Part of a small language model's weights.
Size: 14 layers, 4 heads of 64, vocabulary 32768.
MLP neurons of a small language model. Each row is named by its layer, matrix (up: input weights) and neuron, and shows model dimensions 128-223. Each number is 500 + 25 x the weight over its row's rms, rounded and kept within 0 to 999. Numbers have three digits each.
After each neuron's rows, "fires in" lists the words (lower case) most often at its 100 highest values on Wikipedia text that the model never trained on.

L3.up997:479519491526486486474459504483479505498521533500483511492516510522511517502481530507473501553513476548498510509491489482506469487518483519510509527505479482472502527479492497499550488495550476495497504478477520512517486505462453510495516502498511440472481522497522453542491505498505478508
fires in: "in", "of", "to"

L11.up552:520513481522493501473454508519500483495521492507539497465507519495519500459473509470521474510499492514529446505507537464490476533478517470497470499473478479462531483525529526491524446480455467461498498466504531467513474497509476516506500546447497486492514492511536544507518478463484497495
fires in: "the", "4", "everybody", "5", "two"

L3.up18:506487468488495500513511487444476464582518503498470508469510522469463491522494455503506512508478495551489479506511476494484502496498550485486495485487477493521485498468472518466512500500556510474487544497523515510504487519523518492456526535499516512488543559500528461498504489471542498501
fires in: "of", "cola", "de", "lyra"

L11.up125:494504513518492526515509542451511520477508493484500482464509507545456531477496453486544459503520500493466509484517539495465459523505477527537419484538514472522487494460490502503487508509506484505515504491512516521467456492516493530506524511492496498468540506475451484496508492541537501512
fires in: "before", "by", "while", "began", "of", "and"

L3.up1222:511526505503513501526501444480483491512512503521512576500496505544526540466492496532506480508517459506497486485485514499502437458505522520451466495488498485522494477477469459561472505517514464482531491508482500495437531499502495488461513481513477504483478491486504480545494508485545506487
fires in: "her", "his", "s"

L3.up1191:527538456455530529514513505511498498547501517505496483482486496512507484517513508489520491458497499537488517442476511510468514522541533469482468449497496484460498496493476513511511461490462503513503547518544498505503498533491525467482477503503492520539487517503441471540513513459536473516
fires in: "from", "with", "to", "using", "of", "by"

L3.up268:514525475499483489511530451509500485508496503532511523535497506456533501509496521476497475513500540491547502457467532511498476483487507481500491471462498509470525487509476480511483477518501513530545519470470483467501520482511508506509499470568496495552501500468509487524520558467516497488
fires in: "has", "began", "moved", "introduced"

L5.up1039:489491508503491501474486495527493495502522521525485488537507511469467505505504473470488532481507490495532521499484484518512495459496496497483487503509496466507510483482468488483495449514511509521510489545525493525507537501501493473502499437503496517476500498449417552490482509512532489497
fires in: "early", "and", "main", "other", "western", "various"

L5.up554:533486494479513493504498468495495532533496519508492559516526509484525494441476504502489447480495489517484490499492540507473443482486527511490495474509508471469499471539526506499485473442526472519519527448522507484482505538493489477493496491520522501509495470466498497501505482483521505536
fires in: "s", "japanese", "russian", "french", "azerbaijani"

L5.up551:548495495505513523469480486461528458517505476503489505472517501479467481489505493466549481517467490531504518463501497485502470487475513472491502464476470475529512527499470451545505513476512484495505523454451494493493536514499475526514496520485488463502530512498498455515539487472515485484
fires in: "s", "his", "her", "its", "on"

L11.up1243:500513479520486505539494526515528502525526490515497527484530521549478532491490494497533481510512528493479502462512497490494487518514516454514432523512498522533523522471533517505486504515492458510508521491525525516472477465522478518496552512502500516481483536476478486491515499541465484495
fires in: "and", "a", "i", "most", "very"

L5.up1004:493492484499495515480500491469538507502485469504466488503512510509465518528512479542479508487512448532512548538479528502507472483473513504546491502499479461516537489497472525516471480466487507554513552514511488501470526500517487526482497475489503517476485516493492487516514503469507490507
fires in: "and", "or", "of", "to", "as", "s"

L5.up294:512484517500470507522506487487507500498499526495499511481502498449510502507492521517503493508487459518490467506493503493510509540494526513503501472534420557482433469470496520445519449489459516506515512502497499517510508504487482506475471503498497478523498497499515493555464493475521443508
fires in: "of", "a", "for", "little"

L5.up821:524472495515484507498494512510492487537521480542478490499502513487482524525470480504505505494540447522471503516506494485513488504501491523489460491477507474505518510522488502474469470516541473508508503499483508499477494474503512490479480486513488538474487547488480461447530541485530483482
fires in: "and", "to", "of", "later", "early"

L6.up1060:499488501462516528495491514444538519511520524498492482557514504523487516453494494528517496481496506554488482484481474486505507492511536479492480520520513527502505507503505509510479462510459485509519528482545510518441509484474526516513510523524530492545479506448457485474493474533505497555
fires in: "at", "0", "of", "ncl", "state"

L3.up1069:513499536501481500546446499531441486530502525505511541492494513474478494482492490512570517493463480488506540467470503488485500499466509488480466538522525478515507494495437522511544510471497490537497485525465496539412538532555509525500493489497518502545499474485518507551518579483483519495
fires in: "who", "she", "once", "where", "that"

L3.up154:494511468491462505494496481524486516522487504508472558502517472525496501483500485500509493462489432508499509508504481499495505463535482464471500520491488543498477482508457482561511515505477497546507557507468494527459544530457515513474534507518474517511505471484481455522515481502509505477
fires in: "total", "teams", "aircraft", "other", "team", "companies"

L3.up874:497476496481524493490464487511487501550500452482467498536511503515518498518501532536560453541504467550488500463491524496549485513500521515487507461511455484474472481506464517523507517503491498509477533477463505475522509533506494514471535495523538519534520521494527463503465499486545457564
fires in: "during", "for", "in", "of"

L3.up751:524492505468512512493457490472471494517519519494459528506537519475477483489495533493470471481498484536491487501468456489514514496499545502501526511482505529482503486483465490459486461523507473507493537484517506483516495525463485503460498459474489522511489549490506478534484506489536517479
fires in: "of", "in", "per", "perfect"

L6.up140:541500470496494519499515473493547507532510455536481463490501511483509507496499501520482499501498521541487506503508503476490495508480484457541480485485482491459498498457537534540498500423504489524533462470502520475521533512534485493501521485519443495448494463474475456481497498455476482551
fires in: "had", "was", "has", "have", "is"

L5.up382:535544460500459532524470530483524511511527502516488511535517526530461491538486503506509484468456504538483495504534516498512493515507511485494503540529497499533476470430498501453461471507499465506527504502474524522463502506484531526482499532510523496531514524498470530496551505554491498524
fires in: "0", "1"

L3.up1014:531503522479444509492480478502469464503488512506524529478553502438511457460480492483497487511484477507501483452485474494501497505468465465473504492496501446504461545535473502537514531485497510527502500468528527524500503507507516509449514474545547505542541482458491494499500543536530505514
fires in: "he", "she"

L3.up593:502501522514511518508481483486488470537504477526483503520505499496489550469495516501521534496483507487525543458493522488484486473491499525503509498511497478505494523483454486541491493495481513582489515510458508470453549504535484496519528512486518461512540457508489491518517552492478499580
fires in: "which", "its", "that", "s", "their"

L3.up1418:494502550472527509493486507480536460551536541497457514477527518499470490501500485510528482479509452522523472452502480481502527460517559496493494465518513512479476499477453477470512477478542509502531506524482516494447526510460491486509530499497532483497508500487532487492471499478501506478
fires in: "of", "american", "to", "in"

L6.up567:543523440516472509518495486508557525489522489517498511509473522461478505486469533512538453454489502513535538486485560484462490477501485483508489486506521490479477484482442480453492479496539504486549473516530499471488495519529500486492502524475521456521502547490479525515533528476493471503
fires in: "first", "following", "1", "major", "only", "important"

L5.up492:505493454495484531466510494480538487513524512533498535486556512491521527488470548503467505534468486514495512540527504470524546459488517498518482475547495515490489469485515520458503452478509506524535541476518524483530503513497455484481521525492515513480520519491459481474525530470499466508
fires in: "a", "is", "an", "was"

L6.up1127:451498437495512485464463510531519527510504528514489541510471523529537523481484471522528493509529500480500538546495501476482468500484486459448469466540507487531486490479484526499505461507515496488514532511538522486532487490524538490489494508549526474453468537478511514514518529493457472516
fires in: "a", "and", "an", "per", "v", "f"

L3.up678:516487429478514492499498489506514477547478496510504510530502482501488516505493490488489526477436483509524525490469534500472514491510489505490498473492475474531510484515490518516483469463508493511477495501497510461483508512460484489467520508484519503508545510509485498562535511509497458504
fires in: "which", "of", "who", "that", "where"

L6.up1168:470507504492519499462537491502535466540490455522479503482478508481499518468500490516548490497470506519512515463521522498495456464495534495477506483511468504482513509502484480511514470494498484474497495480549502486456524526556486513483496475539451513517486493485497513514542477461505475560
fires in: "of", "be", "s", "1990s", "newly", "the"

L11.up401:473510459483509507507471482481489551513551500487493471505479502492499473517496488472497428496526504510486504488518460491489478501518521526511499505529488478502503502460448496452492483471500457502498489484494528502513503530545518495483467526487504469478493488498491504495537473474542474500
fires in: "in", "of", "for", "1"

L5.up352:497489527507508492514496516520551484525499538527478561528491503484521504479517506524517499490476513498487491507479524519512481485523471498455507470477469417473488497521480497523454498516492501497544487512489488436507543499488497522483485493525481460541540497521526502518504516506509490499
fires in: "its", "that", "new", "this", "his"

L3.up658:510536455458533517529489475500512513540507517514450511547494505546492518513488523513506500473501496527506514509520560497476467428485531517500520457479474481488485496455490510514487474491505523491545473513491482474476526563456537513500516500502447498531495533486453438505528537485517482498
fires in: "to", "under", "of"

L3.up164:526483470494493524480506485471474473513512499519477487460523512482479523512495494494474472490514472502490489467487508489499486516504529466461469513508482539482495472511498509520512472494527495462518508510483529487478497503456463498485499506482556512492540587489509480599489514475511477525
fires in: "of"

L5.up26:492497525494496494505497459439501533508503528496512512503540485534482514516489505512512484480500469545533487487542507508532503510485569475465472480506487506510470470472502512467501463503536487513501483491480500502457508509482531505451509511522467494484539515496459529524452529518505508503
fires in: "red", "black", "0", "white", "blue"

L6.up1084:559540444497486513505476481508526432538508489485486497512510508539511530454497463523528526489478480506528514462506492488524523499487498504538508494503465491510515523500493530510515503461475534519507502520501519476531536527494503486508481494461502480541482511482451459520517513496512460536
fires in: "that", "which", "what", "it"

L3.up140:502509497476521522487459524487473502572518529478517519514523515528484507511488479497497473545518492476490491503531470498516488463491474516467465497493494461525528543519462506497481518516512517518526517526488512457505509501499507537527531456499537497473510495470501491468467501470504506498
fires in: "later", "election", "march", "early", "democratic"

L3.up641:510507478467475494488455489499484540548508508497497526495482505506506522490519503534523479519461470494468489524525513477493503474554470508510496500475473461493523473522535494508509461495514486515513512487528491466507517501483530505451503504466482512532467512471459486525538525480508520475
fires in: "some", "any", "other", "to", "only"

L3.up1260:515512448504515506494490531489515478530523520510477495556512498524433482469498463532565502537493500508512498469502503488464439468528493521474477535545490507509489488492492493509509510496511494542481490500472498510474533534510483525539558582469573488502499516507503470572520501487493477531
fires in: "which", "of", "would", "who", "that", "act"

L6.up489:513525508478517498498508426498533542521486521495496492544517507509493500455491501533522499480524445507510528492521523498509469404514554470491530448519511521523506473496508514513529478486502480503520480475494497485518527501497482478463482478527471508520474508490501499523501483481524503519
fires in: "s", "french", "latin", "spanish", "azerbaijani", "hungarian"

L3.up212:537488496512501560523498498475488498506497503516482496500492498456516485498512533494536502491521527501473504483461533483538493469484524536506526501533479509470467497487479524504520437446483479544503527510487509492490487522488474499503476474495468460482454479479484514540508503488516466528
fires in: "with", "for", "not", "make", "of"

L3.up469:495559477510484483459435498495517493515517532498480497534499512524475505434513531543500500541480498486501493454536494477528486496517470516496506488492502474490528533501513510512488510509536454512478454491494505447502519521508466530513500483509473459495497503482515492516494548508499489541
fires in: "that", "by", "since", "who", "which"

L3.up83:489537507503496514500473476541527498482538493506477516514514514480504496499503499523512464525504455528499526473539485477522464479472485561559502479502502466482468547463490527457518489459525491506507478495529518476477507524509484505539501474493453461476494484497506496476520504511492479511
fires in: "in", "of", "into", "linfield", "chișinău"

L3.up1107:521493473474522526526465523508493486524495553506458492538489505503485486505524481505523519497501468515499527504549532491481504518526493522484471509511519504485500545451492478495470514485562512514539488483536514457479508529486518495497518544467538460491469492515506446497498521470515499486
fires in: "act", "of", "case", "article", "in", "that"

L5.up949:565472472483507505527480491481494527507497527562475510487472531490468487459484498510511479464481497496483528506503535469482470501532517497505473481488512529479518516501517514534513462530467502504513518513522508520475493507485505488491497491491510518533464482476437507525480516475582514510
fires in: "or", "and", "other", "to", "by"

L3.up829:499523519467514495494494489459467512528513503475465495544481480513474486543509530494559469508516453515525539449462456507532459496482520466547508498499508502500500498519452493441478452498508470527492554472453501491516499502562488506475522522485502491503492539506519481509491493523492500532
fires in: "for", "between"

L5.up1438:533522502503540520506506463509520499484502505474473486526499485456455502481489486511521481494465477480541503493544517499534467466485512505479518534501475496437496526515429462495509469522484496487545525495492489471480527489506491514493498484518481491497494496513506495504478493549524473507
fires in: "his", "s", "the", "its", "their"